{"n_layer": 10, "d_model": 160, "n_head": 2, "n_kv_head": 2, "head_dim": 64, "d_mlp": 448, "vocab_size": 8192, "activation": "geglu", "norm": "rmsnorm", "norm_place": "pre", "norm_eps": 1e-05, "positions": "rope", "rope_base": 10000.0, "rope_fraction": 1.0, "qk_norm": false, "attn_scale": 0.125, "bias": "none", "tie_embeddings": false, "parallel_block": false, "init": "uniform", "init_std_qkv": 0.031, "init_std_o": 0.0, "init_std_up": 0.031, "init_std_down": 0.0, "optimizer": "adam_variant", "lr": 0.00267, "lr_mult_qkv": 0.5, "beta1": 0.9, "beta2": 0.98, "lr_head": 0.00773, "grad_clip": 2.0, "warmup_steps": 244, "schedule": "cos", "final_lr_fraction": 0.0, "batch_tokens": 65536, "seq_len": 512, "doc_mask": false, "train_tokens": 338800000, "steps": 5170, "dataset": "wikipedia_en"}
MLP neurons of a small language model. Each row is named by its layer, matrix (gate and up: input weights) and neuron, and shows model dimensions 16-143. Each number is 128 + 24 x the weight over its row's rms, rounded and kept within 0 to 255. Numbers have three digits each. A neuron's up and down rows have the sign that makes its largest values positive.
After each neuron's rows, "fires on" lists the tokens most often at its 100 highest values on Wikipedia text that the model never trained on. A number after a token or word is its count.

L3.gate56:105157091156167113095160107157140126153105106135150140128126131125089093109124150106143079153166127121158085106115093084126142144139095141116127132136108125117161133119125150122091120138133125190109134124193124133107146165165152143147108101112112131150145137109111125155134073134140149140144101167155135128110108143112091083101127158108136142091155115156122137153133172108160132086121
L3.up56:122119120145093136148120100118125098171115106162146148134089120127139169123139143130097100146155130142154146128100153099123143101136120108099122197106159103101177088092148144151120124109133144177138086146146129114104156134121143126154120158123137148118103144092147146104108080115094132144149119135140150102169112160133095145136131112118160155115095140165144171135107145127131169147120
fires on: ":" 81, "=" 19

L4.gate130:103123146096144120121127147106100141158113146100113102154125187103128086139134140151131135128127102131132125121114104134118147109121160148129108113108153132145115088131141119140146143137112149141146108185144139092154124143157139114101125127123107140168181130128116106193118121177180123101112099135132128099113141082125148105142146171125097129079110112161150089103140140132147148099159
L4.up130:119158158134155187137117132118065094096162096123129124138147129106137119142151139106137146141184118130090119134118123140124096118100106146162137134160134142113110139088151160149201098099134153119164139165117130151111157107117160150134129099129122108130157114144146097161072141124130073136112141110122134161159128117139124144153130150111171091099115139121114129118111122173084102106112
fires on: "," 65, "-" 10, " /" 8, ")" 8

L6.gate29:150126105166103141091078124126099123127171100126128122144136114128113122166186140109107123136146143151149117155170114146096132123116076137176123124126100101093098131119138171095145152156148142135169145162142092128128180151100133151089136108131111147137155092164127137112131114117119123132137134103125115085150095126141097139117117113133096119163134156124091137166125138139147155101175
L6.up29:104133104098147085086091132125112123122107117167151138111121117126134095111110157151092122142135165123170110100114102178111160127111168103171129089126091166137128142117087177144144143156181129134139121113092149130113085143162121117129133112164131116139133081110117150189147174144111107113106122100131129113137159110106134095152135132133116076130159145133088116119123107120137143116154
fires on: "|" 23, " |" 20, " number" 6, " Year" 5, "s" 5

L3.gate395:162115112124139150088140106158100120124153113134130126131149112150090141128147103099108136145132093143191116125118096076136168158158058161104141151141146082126168137134097136085159094129116139104170091150139124092093144130134124164102137120129145117137142159151123152172148136125129057104133143159119089126110126143160125122111081114142162111150163167146125124187117134128131167121115
L3.up395:156117134089119157093143119118138113125132122093123127148165122117080125143107116158138149138086121156138121153188132129085160096147127177129104120169135141131153143138132143089137140101103129074117132131144149091096152144106111152096149128155148121111150139183168082137106168152100105161111128134092104142134157123169144125125114103148153106123101159173131139104108071113141115160137
fires on: " (" 19, "N" 12, "\n\n" 10, " n" 7, ")" 6, " /" 4

L6.gate74:126133132149163096102135146146118109158104120129085142190187089104127115104123149126155141110116101108109158108170102148145137083121126153113117158104063139137119143129130102110145123143106151136110090164134103112070121143149132080140127194119122132132105117152151114115125132125128118109113095095124088121140155154097122115125139066147134072080108122127151100147154143121121147124149
L6.up74:162147091134161148108087110118110147114135142118100142127120144101106097147126134125102164111134151140147096106142135181173118135175136171164084139111102135138132099111115131067137120103132143092143109145094134182091142109136079125144111121109167156169153119122161162142150130158128116148115096160116136098153128136122123128162098099149127103148133198110101132179141129130080176134140
fires on: "V" 23, "=" 10, "\n" 10, " ret" 6, "F" 6, "\n\n" 6

L4.gate198:143113177167178096125107134153112136155111139143184121115147159126092139108161153141082108146131151075137131124093127141161113141163162115121143132127123093144130153120122113117143173160137135138131135120131122105114125095145108083113141107099110155127159142098064152106141131152139103062091161123151116106138143097144126146122124149111050100147137125131131105153160147163094140130143
L4.up198:134097153131150127076114150148118129105174143169135113141157115113141163127153113122158139187133111096120136099139167174095087134138165133131133121142114143130089146165145148117116137138124134131134119116126092127151083102141162079164160130111117122155132094150096109157130151154115102098095171104146117124141166128161180144126144127134072103118110109129132110102140092152130142141119
fires on: "=" 21, " =" 13, ")" 10, " (" 6, " charts" 4, "ography" 4

L6.gate425:129173122103189083136110159080129124118101175111159126153104108116090103102118126117113107074120116147112132087158120117160133152136108124109099115104112139117177151119162137120097116145114074107141080175128089139124115159157148124126140158134157167136156140133134132135171102078126130102131073131144109160124106114153143142159136092123113115093153135158133152153096131120163147149099
L6.up425:161139100133117136163118142080113159132186141162151121132135108129131120131115135087129154151165129144116137153135080089154174163135158181131143110101112127132147134155079122153140118128112098113123107167123180115129160128076136064130171149145126122126127136143142094151134168133095127107119152122118147135082126124158162151095168117179105101154158123140086102135133105149064117145123
fires on: "s" 15, " is" 14, "t" 13, " was" 11, "w" 5

L6.gate50:124104119120119113108115160131112130128123146126156135131111120139113156124126161091112152207142103149150132070167111153081102118131140164130128112125119128111131149123126151134127133130135133112146152139106127073189150176143130092120133155137076119164110133124150113162148136099153094083129172142093131127158101099117130053123156118119112116097118116069121109125144114197133111114141
L6.up50:131146143160132143185151126141148159110136146105153139141092145104152069106146114115182133135114154094106121088153119109116149119160108082164116123158165185114154108100099121133098127150118097146149097135080133092123110094157113116163114185105123154145134140147121129117123134128128154134125105113123145116085120105143109139144090119122102131157094179160154126111136163115131092131126
fires on: "-" 100

L4.gate95:118101137127149131157117121155132119148116122158140130103089166104111139142182160122115111132134105105153150134135156138127118128175112138154140162104146090168146113113126142144157121144147150137140074155130133112166119118137147090078127087151089153121165142108103152116130120103134079119104139142158106137147131101139136123065113099108092111155114146093139146137129100143125130064161
L4.up95:149119127178111104132113137102131121125115134117099150088161106155149161125150110125076104144152085157166130157111129098125155134110137158161113120130166125137147092123089161128141122107125140161157143089122175118065095143153098164088110170164117146114125144128156148110140107076132146130121148123131144108135121135108093148111141095122164140108096103115144155192174115112147145094143
fires on: "|" 98

L4.gate399:126151135141163111128117153134126169186111137167133109111118121104073157122132164133120061110145119141145127136102123134096137133121147132122132101085094127166160090115138140118151134154099082110135163173117124122114136126150158125097131157083115111142147154124103153138144116144183096104187117128145108119100108127123160119113121098144121126115116071147163161095151134086145147099164
L4.up399:072116139147125091143138113163141127160122147122158103129135126120130128122090187133137139157112106156115090179099134143131129131163152149129124117107118175124121145135158115142115157133128121093119163142128127118128185083167152130078156148157126104130112119136102110137147156134144129141156095155100105145121124129117123100135093090143118159071103098141134154082146104086147110126170
fires on: "-" 46, " of" 13, " 2" 12, " 1" 8, " @" 7, " at" 6

L3.gate422:142135154138109100120153150136132115159069154147131101149150114141093125119124125129093123122111133133116140154113116127159138093159163126111161124102107131095173154100066130117153119127121139166103139109135123122098159079181111131112090118114123158129114155109153151150135124143158125109122111190123113143113118099106100065138083159125116131168168125168166132174114126134152145145118
L3.up422:124156155098170128123099138138116156158135098080109072152101126117129131143121045113111138110110112091115101106153149107073142139119124122098132101116151105087130113117108112111125146129124139119116109159137137089162118140119096125150103122117124073153153094128107098084142159108099170141182130122146141136150174154137112154082134120165085146101115109163148156165126129124131126114164
fires on: "\"" 76, "se" 6, "”" 5

L6.gate190:152114142092121119132080175108079132136111150139123136129145151136128119096119143161097124143161075116175133136128183107136144128128104184114112122120073119125122099111118101110108076186135099140183115134167128089157120121154128134138131122140150169133143102114132106113114094156160143128157129113127122117113148122125147135133117101167138139099168104117135116170119149122134119126149
L6.up190:107157120135139140136122104154119121111089139145116108096122124117157129139141121081141141097125087123157131117157119134149114115125123105140140157151177100138122138147124106073154148134120135134135151117146149173143109089164095147135100158176120095139130140160130140141171147169126157121166131143127116096148127178096127146147130093109144103140097123118132118107152098049060133129121
fires on: "." 33, "ed" 30, "d" 9, "em" 5, "red" 4

L6.gate428:171121127105112105122095145126111124183130125135125119157141128126086127108154129144050107112117099134134140106120132129166095141152155161103133138147132128080166202118124156169123136113140129100116124106094091126154168124184111116094127110083108141177129145112156108132123126122146105116133107093130151158130097123132157125128084168149111140135144091125144056123148119115137169127113
L6.up428:160138141140103167144152095095106126097117135131106145138110158104140114142123118121111105110157148152091160094085092093110130148154094135153144137129109137144140162138117096129120142125171126139136121154115105169082121130110084136142085127142105136119121130119155114118106119156131140148145147127106133162141135122101115085165101158148109137140146141170143152171136171174105167156129
fires on: "," 46, " and" 37, " released" 4

L3.gate132:139155109146129090111116145123150102121124144144141105136141156123137116136174146144107133120153050133137128153090125098150121156139141148057142108093123087127148088131082133117119138128131155165153110147155144135113164103135149128142110167107111142134166115113126120139104145127178143102132124103140145161103094118108123103118124097139155084099167133174140108167107133144125172111140
L3.up132:139169095108151078125108100094125129147137148178142097112113132115127132127130070143115176169107118121134113144100113110148122146131144135118108154123126116122154136107084122084098130097145150098131107134120085143110101097152137112127100147164101148154124122099116101111136173045144152105101107179129148117094145143090109111168132098092123102115148109146101082118076099126122118129102
fires on: "t" 21, "ly" 14, " well" 8, " not" 8, "y" 4

L3.gate52:173132135149136108109077136122133164140141160123111106154094163111100134131168162135116114110123102137132149140104084110130083123143117142095112121169095125143152163121128151104128126105116149123118127147113092097111155135126136124128101155136120147147107139107149141143140119118174144116156161084117104126148119140123141125129105068152124105145152126146157126169142145142123125087207
L3.up52:130157188131153137140138114090130124080116119123177100115113126069111133147119127136146121081160122124105166136086122124151106128134112108122100145124094147139114156107126127126137147082075151082129109115130099128065121143119124099161114154145174101154082138088143152115152108153119152156148117086107149115148118145117129136161103086117123129150132140121145165114096129150131116149109
fires on: "," 94

L6.gate209:140110082128169110130079170106121125142090118161167121135162120121142117124122149135129133107160175081159165135139129137128143128102143156153108138126074135113108105159102157125117160109119098139120099160139099099102086164135110124125143097132095152160120125155102093177153149123152087124098114114143130102162124114122100112112152122113106132084137119102103113190135143133146180108118
L6.up209:101128125131154112164153120156184129127146120104143153118150172117137125139138126104131160116149168114101107132158071135085124119104095154125146130178061154115116112146156149151099163146112142165103136137159134126121141163117138090121130109134142107121124133172080146120088134083131127136118098116113147145112139119104084097131183165171127180124125190116127102136104133114093114097154
fires on: "'" 46, "-" 13, ";" 13, " |" 7, " years" 6, "–" 5

L6.gate216:147127115127135143128082164134095143163156101119126112107166141142126128128108066128127119095111143190166181161112167121122135180094115143160133110126138129137133133092084151155194144161117114145146125118122085122124143119156136160114148110131114115147128117146083132146138140077123108118126131144144126101128091112110138111130073115105117098135104132118088167151139118134109130110162
L6.up216:116127118112153138110102149136106115133167158173152169128157136120111149126099127125147132123139120113166159105146144124086140141144121118153093086186131119128126119138131151148107155159151170146146134133117089109162087091176145152151165089168126109149121089144121103127125170110102139133126092154137103145172130118135159110099124100140121140148133101148135130127123078104173150075156
fires on: " |" 68, "|" 12, " the" 6

L4.gate418:175148144149138115153162147172105103130136142118150150146113090120122116154147137119099112123142113105107159097075148118146169165150076097143119144113118083180149110109098109141156156139129102149128115124152112133135145120124119134147093112132102132106143126127166129139162136142118133144091118131120092100158094140154120134125116149104126137121165115114095185181132155153182123115142
L4.up418:146143140130104113140117112123143120086178157137153106130134129158135153137153153101128128132117142164137140172088124104132142133157112158111145122091121134120109069140123083114126129106140105100089140099148122141126148095115179153173137121126133071096137140107101090113158140122126182127120109169128129123136130145110163152139105126130115135153209101092161148163101138126148079126096
fires on: " on" 21, " (" 14, " in" 12, " about" 6, " of" 6

L4.gate267:149144135172154085166133129156102140165159146135125105128125148096094097120148139091093095111140104112168134165140129121129137128119121120117137095122125131161134134133136121145098099121161101128180140158131160094111134124130091091170135136147124166158130120119082129179129133133163137116069124094141139082121116092126167135124094122146094153105137154075128131104141116112137169078124
L4.up267:159107123141157133125139154166069122151197159087111099120146144132146126151185141118103105139140106148122151127134127126117179114136154117150144133156136128157129131105133092148110097152137165100142101154136108109141098167128124127078133130113123157139083114170146136130103127136149120134107120107125117111185143149148159160107131154078125164172089133107106153149138122130098156140090
fires on: "=" 34, " (" 12, " the" 11, " ne" 5, " an" 4, " she" 4

L6.gate376:106165137131152098112116140134137160176146156117154118178151118131139103127124150148127129150148110109106154156110100127136148162212113122123111117134061107113171147128150110151149122170164127138142138137136123124161130165142110105135131132116137165169122141115139175105099151164146097143123146149111087093163128092117162099101140073144082178121160097130142127133112119115126146137169
L6.up376:128125097147081122124137108160114124123106100167149158137154119134127139159116169119107147137101154123127105117115113125144134130116139124123147148156122171116124135114132064096172171130110115188076104130146153114112099118143121146097169153123140141127145094203169162088131119141135175154142078113147093156078159117088112131110109106129100153106129119138139108121123125159118151137139
fires on: " 3" 23, " 1" 18, " 2" 9, " 4" 9, " 5" 7, " to" 6

L6.gate380:150101104124154161113124115130094184142143116130150131136162099129127153108159091105152108118133149109144119096118144141145127127156073159102135106116107072102131128151082151114171109107160126119170132128108123130112121130131159141131121121110110144145171114166164144087130121145143109117152190113130149147081119126177119125129106139154116088094100102067136118180157168175104108131148
L6.up380:131160095117145127156100127102109186154137115141091119114099124118176107111142131104139172155139149091132118090187122137143118121089122124130125103121152121124154134132081127069141148094144163098130117109140158094122110117159107145114162093157120106165134133143110150126066140147122121110151127153145146106158149112132155144096090106088127178155084129167139128128141093090097164116146
fires on: "-" 34, "." 16, "|" 13, "l" 5, "em" 4, "ed" 4

L4.gate422:129144124156146131143127154103175123114101120148155136146132123154124127123106118138140159093147137086135120115130100132181098172168102115145171125144123098135091169079112079105134156131116155121129062087119096136113121143163082156104090140122151149123133122144118181128124143150129159097108163131103081136134124079119097166129126177112140114124119156103152177134092110125143131145116
L4.up422:143152148146122122072096086123156150126140097097118156132143136190072153108162181158124117109112109103134127132115115118123130100109130133144125142139090149082141153163111132114184133200091138108123130107080092167139141120140138115134099148107152130154140140124097120118183070129130122144138119159135135068089133146135156131137138122120113136124150118142145147117125107125159095113153
fires on: " (" 72, " Africa" 6, " Germany" 4

L4.gate89:152127140130122138159110140132143095127103128127170111128127139150113079067111144139104116098116053124130168118131104125171116138146113179110119095146180139144103159121119098128122119144115123085142081136119110117160085124138136152077124113124110114147108108116132143141166161139124110069095159124124132077148126110148118150138113106137134106156115111121112087160147143145145107106145
L4.up89:135090162095124107126145142143125092141171128124090132135147164165113112144178131130121161156127109152118127104126118144151136132137099154042122140118123140137120160150138127141131124109084120144127116128140142165144124157121160135119125065074128080147156068149131147093085134133104153104123103124119164133164112129161130147129094129122120136089132131178141117159131120135122107125113
fires on: "|" 51, "st" 6, " This" 6, " second" 5, "$" 4

L3.gate21:114148116125173115158143102092133130124119117100126135129172136132123121153165154121135111141130117148114108127118158136101175151135116137130139144138086131110124119146073144101121075131098110078136118140120101103103158114135123159139137134143116116115119114117123150145164125153117136106127146140107113103092123134110133087147112150147164078156124148131156140165118112133122099152141
L3.up21:096154092115141124147182092141101103113125101088097159130111159140143168126138121116126187146122133147108132136082140158111136094119125161141132134153120107123152126117148102145116148112106089158147148094117124116134134099151134061130151116144141101134089088097116139085194117140140107123121115139147088104129128088137114108149109132091161105130127175101129134108105118101100116135108
fires on: "s" 21, "d" 10, "y" 8, " as" 7, "ed" 6, "es" 5

L4.gate326:102071139122135097133145126139101113115116126129162119119117158094136133095144154151121162079138104101171131100125118136114108159140127146127183151129144124153139132126147120149072157169154098100130109152124129147125114093136128096128175117152116116133119180099098127144143134062148131116048153135113101127102088099089143133117107152107126082132149168101110109137128108138125113115130
L4.up326:136103161133124138100153113133137168084138139131181101095126117121135137109169113113078121130121114108115120113113108098123173155121169117121092134158140140164183094155143133140162089144142114164113092166144146105162138136139107099099155105128132055075135163131089096135128137116090089162125109156149120146129130144150130166124122146120160147134131171124119126153111142123114108148092
fires on: ")" 26, " (" 19, " the" 10, "ö" 7

L4.gate329:133142130108132102117077108173129178151084177124191111149141085156140096107112134132130124113153123096118124137096145094150147120143139146088128135143138102107147176104087141130141103141099120151138149111116112142079177117167152186118082128140140174098139138143131132140131133111121110098144116119134112117103128135124138120128109154120135103119145096161134149116124188095168123125149
L4.up329:150143115100114153119110093141131152108123179135128118174136095127125050129125102150116130091113113137110085115180114100096122098108106166113124138124128144077142146147128112110091097127114084095127155125120108149135132154098185124145108124157123106118125132135120159119100113142117159128150158128109078135143146151095149109175116092175084126081143127143145130114118111144139101146171
fires on: "." 77, "\"" 19

L6.gate284:136119155111144141132136131087113126155164195133160096155131067142077082127138151139071115127117121142133156101097105133168129154122104154142137164133132094176123187127112109135153125163157116105121094183124122105123126149158131092132110113128136147117131123140117128151145138103143108099139106095128125126123136129145155141136152089134098141064160120160127132132173105103132141121128
L6.up284:136112145147107134155149104130107146091158158095119129156104162105118124117179127170087121111102125140127148072130077144144133153090128137107128138118139146147154111093169121156148117137158126096134109160132103095144094121155128085120095136159148187176136131154117137137097131104103121105129062151146143117120145127092129135172185126128142147108130109154142134122138178146097129123110
fires on: " is" 27, " was" 16, " of" 10, " Born" 4, " born" 4

L6.gate17:147127112097117108114091131114128112131124173146114122134148132144100109081139133121128142131094118137121151119147125112102129085140155111143123098100111118101171121156052114095106091138085113106139130105086164133140106124125123119114138138156157139107133155086159129131122143095141081163132151147098082123063115074114119149131112119127101120118129118132128133136099122166123118125136
L6.up17:126141100150137133152134138135091098151129132111096145128130095100161127122126131089131124117066170158148096143177116097112076062126126095130157135131141099124123115113157131105116134138104120140116152112096144138142091114120120094113127162096149146142129128097152168116160155161128117110082133086150107162099114090136128115104136134091136104100128130124095116094118131078134124120161
fires on: "\n\n" 71, "s" 13, "y" 4, "n" 4

L3.gate287:087106109172127106131106080155087102124090117121175146128119123117140100129127182107101092158191116105137127140118127135089101127127108111153138119146106101131139103153100154157134149118126163148146134174167103143105090156137180104095131099112093115135130124095146138157142084152118103165124125112159137123123108121116139124078149104143142121108129137083154145140117117102113140065172
L3.up287:144132104100123150169078128170135130135132103136138138082141106116133122149151113155120092096140119152140063095132122150120109073102121172150118163169122137136156174153132132102128112100121150085099128129127143153140112171125155099114101132125123112101100090124149138099107064125122147125128133181137109119159132171079103114111169100149132110102153127106124170130124095152104141119132
fires on: "\n\n" 43, ":" 29, "|" 13, " |" 4

L6.gate368:149114134124128129153111164122144116122103098149131140107106108140068144141096181113133106090150119104127108140090116095137107143121162130114140113137099134116139157121124153128135121084132147114162101140126152124156141121135119104123128129111125105165142155123114125149143099114161116100107107101122141084135102143093127073115123149167127105079116102138130128109144130157131156109156
L6.up368:131116100108102116090108093121174127108137091115125150144122149121117129136147116139138178132140186097182132115118088136092089149133134107105102094151113108107129109146189079119118179138135132094125134173136116116135137154125105084157094150141110156150126159165094085146140142106155122098095131137122150137105115131118102128126167116148082115116077144162147130165146100176114117139130
fires on: "–" 45, "-" 17, " a" 7, "err" 5, " made" 5, "esa" 4

L3.gate69:102124051153140114131159141149093123089116134138132167112121128121125123100108160145162154162098130124143140096158100152119131128116106085142129135100139107086135127124144148104104122163185136169136092154137104118148089143165101125070128097119115132154135137106108167099141120148150107097090135148155084144139102091136128135144135138130081113164130166107155147150141131124095124110123
L3.up69:141120117150142059142088176199131146141163122119142104111137101118169154133103142160101132135118113153161099149159114141150109086091127161120149138159128157156070123147099166120147134149149143153144111132153128106152141157135128147137167146133132148115093123123111153124155125131146142132116102155117145172139163141118104134133132109141137167129107147123123132116155121071152110098154
fires on: "|" 27, " election" 13, " in" 9, " of" 7, " under" 5, " table" 4

L3.gate166:114138117135132102127085149141123107179103137100172113116133154138088107117159115091111091153112085127122100156141107105086111103136139147140136066147150122116103150147098114125088122107121180119154136115136140131119124118140119118120097127128103115093154144113114125136124103165135108110079167166155143116134121124096143117101105145184103097114193148157129099133126105152190120118166
L3.up166:122116109107141140099113141140130148131134159126124127153092113154133136173144087115109138115114114137099120114144097099118074111158082133078116099096166118129096123129147135102139126123132112196148123116126133120091129126100151141162122113093117120154146131144150138083108123120124151150157151148174158156110119149120149168130140128131138095090112160156125110159087154173124162116117
fires on: "=" 44, ":" 24, " that" 12, "11" 7

L6.gate293:160132099103137152144114144122109115161128108141131135152096147186153125093101103134126159129105145132103164117095132130122137158149089108122137178145131131105123148152133134102147081139145082109115097140124103128163076114138160142134101101125138169156152115137125180118139117136161120139076138091161086110123122121100123130121132141094090137089134119143151135186121140124122160115155
L6.up293:163100156112128104131124133081115123137130119156121150149114145135093154084130121153138110111096135151097141107119135159193091146135142116111104124147100123127146149167095120126140144084170106100127098165111130109136090067167109137187117125126124116152142161134124165164153132131115153159143100114118131109171114148122120115130104137107110155135150082090182151124111120103153121100110
fires on: " (" 24, " –" 9, ";" 7, "born" 6, " July" 5

L4.gate373:094147094124146109122127145149134101125122119138129087131102148096145118099132148114132162158132136074172104095148104134107124125155144100124136155115108133096127134147130148137170156166108118155155132138159109157149139115174136124129137107119087105148108091153069139162113148115149110085129161118112127083103124100145125100114164141168113172095147084107147106129139122108169100105120
L4.up373:126103168153110123094148132129120150076103124117130141103105076122112109095151153133111141146139095134149150122128138128123159115128138114151153100110119113102073132145125121107113111132102147131141149137144124135140121102102168142195157160185119137172119106066128111108112141131147151168160174134110130128108112139128125153127132108182122126097140111136147129086134157149141106145140
fires on: " of" 23, "-" 15, "=" 11, " at" 8, "ha" 4

L3.gate273:154108137159144128130121119167108137126135109149108118143132142113128085120123122138145074126140089131151143177136148137120124122178098146135116103105106081159189123111108135152102116121139116191205094153137124097144142144176114109092120125131119128153147113110105131154126101152135071121109101135132103141122111111129126128116088117108151134120159134131146148185124121128165104078144
L3.up273:142102097188129110106122133104140133134165081120099130129128111079140139155092141143151142159121132153119177163149123137074142103162103131134117161134093111131124122110138132157105141116129110141157100138143140175105103141104168099140136121091122173133109073125144099169091122171152099121089126123139114161140159148151142154151139109140107127070152134170129135146118114165127124127153
fires on: "\n\n" 51, ":" 20, " |" 6, " (" 6

L6.gate51:066153097111093112147095103104160101155111143183133133120109104138124139099108100114072121130086155093132126114110098146110118132108103125073140127112069154119138172140148131113111153093123117141142124116113096128141118131138113118114092157103099127126111136099122155108123125128153170094134127161124103143146139071099135069147121105133096128125139127165166118121119066088145169161125
L6.up51:126136088132121116144141139139139115093144172133164100108081109123135121132063127130130088124067117155131124100114060122123122133122083130141158133192151158108160159106113129079107132094118143109141107136118110110125103124111119151137130129121120142092119093124140153118113138117109144135153125150110078140117180084111105105149148149175143138145128121156156117128139130158137179105100
fires on: "," 52, " The" 11, "The" 4, " October" 4

L6.gate182:149109122115188125154141128127135165139148096114135157145130142124120126102175145132169123103164140114137084120129096110141171127127104152129127125150113094123144116102144217131109144171101166107152115153153140098129122120174165135094104132114104096132118108145120082140146102126129109113144181104127151123160159146105124120132139162119114110162122149102111098141153143120095124138156
L6.up182:176150154091160097105122160101128099135152105130106135143146089129120112104142088135131137124146085136122139116141141156123101120143148117122141052135174178118125106119131153147125112138101110146115126134143137114128124132130113149161105123157126090098155127136117140173113118123077112168112156069093194123166108134112113064130104120098099105133134161088088098116115109104103138117121
fires on: "\n" 36, "-" 16, "cc" 8, " first" 6, ")" 6, "mi" 5

L6.gate226:112135123139172132108110138180133115154127141146104140127117129136144106131131159103106118093094100159141127143103104076153102176146124136157150100124141140103134132128147105143128125143119149126180101118093097121185111116129113102102112103117136139136117139142101168129133127131183120056118070114151146111107129114139145093162113120166115098143130066132127111114130151119184198106133
L6.up226:114088104143105139131151105078147170156125140114122133101123157089108128126109084135154098107114188123161108127149149146146133120159118130138127118148159144109140092113123146101121078088102166079143167110134127097128133118151122116125111113126140115110099096123134145162121071118154134133084115102114091088188117114103108126156127137141085132133116139107105156102069098142163160151116
fires on: "," 38, "z" 10, " which" 6, " Tam" 4

L3.gate168:167155112123180131122092147134118139110118138119124162127139131136110095130155096136098115103127121136119155139141159106096119117127106118142134164090114080129119100087110122157135110123094191104134128175150171120095184104126141096119128119135144110149181124107140124164122118086093111161157134099116128132124077158120123111135099134151140143127144156166126139165150144186105174123117
L3.up168:146096108116154124125146158098178136136088094122124151135106108127110111152126145118102194095123131097122171109107138110138092146164093095153132085134094124103098115119153121154144138107131105100151094150114145144155118136091110155144117147175149137128119111146150112162067114084122155114133144153075099138086129157164107143115113146146128119123112105119122105145108112133143118153126
fires on: " an" 43, " =" 12, "t" 9, " not" 5, " co" 4

L6.gate87:136136105104141105096109145193118139161141130126164120165106107133123130160137125102109112109061103114136115132126112111183176137131111160109116101149156101142124127126132159172136157128123124125179138182133099159117138109170131175141102125106096116164176118140167138149160127110154157109135154170111123118135116092103115099128104114123090109117136142144147101148135129156142158134132
L6.up87:121115147136122118126153151114160119052118113105104140130149133092139107130146141148113117120164171136136125088098156127117094137120135073097122161125119101100115088148127176110136119093090136165105085126138140167150133094103137113099118100128135135149106139125135095094108133124152128115115111105110154107179099142123080136145144114079156155132116117101175101119130166136158183148122
fires on: " which" 38, "," 19, " so" 4, " addition" 4

L3.gate357:182100130152121141131110126140147143135099177130185105181123168147138139128181136117152156144147133114114147166120140119074124096110128156092137147135148147126137105099065110152138163137104141077119118131093156156129136103161131125159105101083136194153142150122100115137139138094140165132113132099140102115131137131145136112123135135123075143106133160129112141140134124153109143151138
L3.up357:145123155127172114107120129092184143107124138149127127138106130113089110114137150152096146138165105179115140110146131117152141112072134135141112131125133129095131103167090099111115117174077134111150090094144148156107167108103077145157105100121170138135127175132126140132104108067182180129147125162111122112123108139125087149177132106162128129097161106195126147169131128170141112129142
fires on: " an" 15, " died" 13, " not" 11, "—" 6, " worked" 5, " so" 5

L4.gate273:155149099134147132125086173151112196135111122118125116161161120136172173123177139132064157139124106143114144117121106139141137139140127130099138114073113106137152135131089139108146106109104134119117153147135116149142170138128172138148173126126137117111134150123126103151153126113138168116143133140115101180107127118094111092160117128166122117138147106157133134182158167077103142153165
L4.up273:128109124158109120137134090110133134117102168164162144149117179140117154103099133172119157130131155110134164118135151121137118098118132144118113105134105114147125088101153107165129147138150099103160128160131121108084119111139144115150179138116146111172113157161138099114153162129139113146177115120087150170162088112140153102166133129178072105118109125117097145110111152131140172123181
fires on: " |" 21, "'" 17, "w" 14, " of" 9, " the" 7, "wh" 4

L6.gate166:155124118138142130114099117123103179098107081161127073152091141098094141112168158098144131132088133126130182151146104136172124120120108156115116118114133116159137178083141140120140075108157161060143127155123149122137161149182109122118102122116138151177140143104140111147113109089138111116099134095108117097133130118107083114133113104146105102135158104140140145153134132176129165101145
L6.up166:124107149064082117120120104124113127128104108119107113128114094108156098169147090132145128148110147087112150134116143102165117154076095130098143102126138103082102150100132124093087131107127193137144118130079123170132119113124055107157136128143115135146148121135137109092097127118123126170139150132096136149123121166139152131124131134133134120148119109152141134111094139187105160135095
fires on: "," 100

L6.gate352:104106092136151130094120133098117150131124172103148136111154152107157180135155172119117101149128057133124110132153150136135130128163118182118117129149116126155150113117109184116107122117171077089172109169171114092181104135139176089135122109102096138132136095151112140129116095118121107122155176137172114166121145114111112092132145124140136145122180135141114142168144098127133153182124
L6.up352:150097146128145090142104128129129116145123120099124117109120118112106111103157159103124092126160133149191129158075141121178122179105192115122113108173155134173113117128115140150125074133122139134118100129107102119116109146163126116113107113149128102156107127118132151130130079137137114147158155126138175107139184201090087119157118149119123112140115104134145157095130131135135125126131
fires on: "=" 22, "g" 18, " |" 16, "d" 9, "|" 7, "ng" 5

L4.gate266:118103123089136116128115117158105114167123096163121160145141134111117089111176151117141127151169107072137129140116115139099098135078076132116160137116126095119114107095144130132130170135167142151158113132168135141161133134116108125117106153087072146123141120100122128100121132135156131148108162126152125121141115110168161140106134155108087117151131136070133136144131154119122154073125
L4.up266:112137142098151155124152146094140120136130109132126128147120150119151151172096123125170085115119139159154100149151114149129153100140108176112120105121149124125146108069140143133136141139131117112112115143120122138114097154142088166084148173143157133118110094114112137133162099196132079125160093114125141077146133133186184115118145153116132107157079116091140141079122125125106141139148
fires on: " as" 33, " by" 13, ")" 5, " left" 4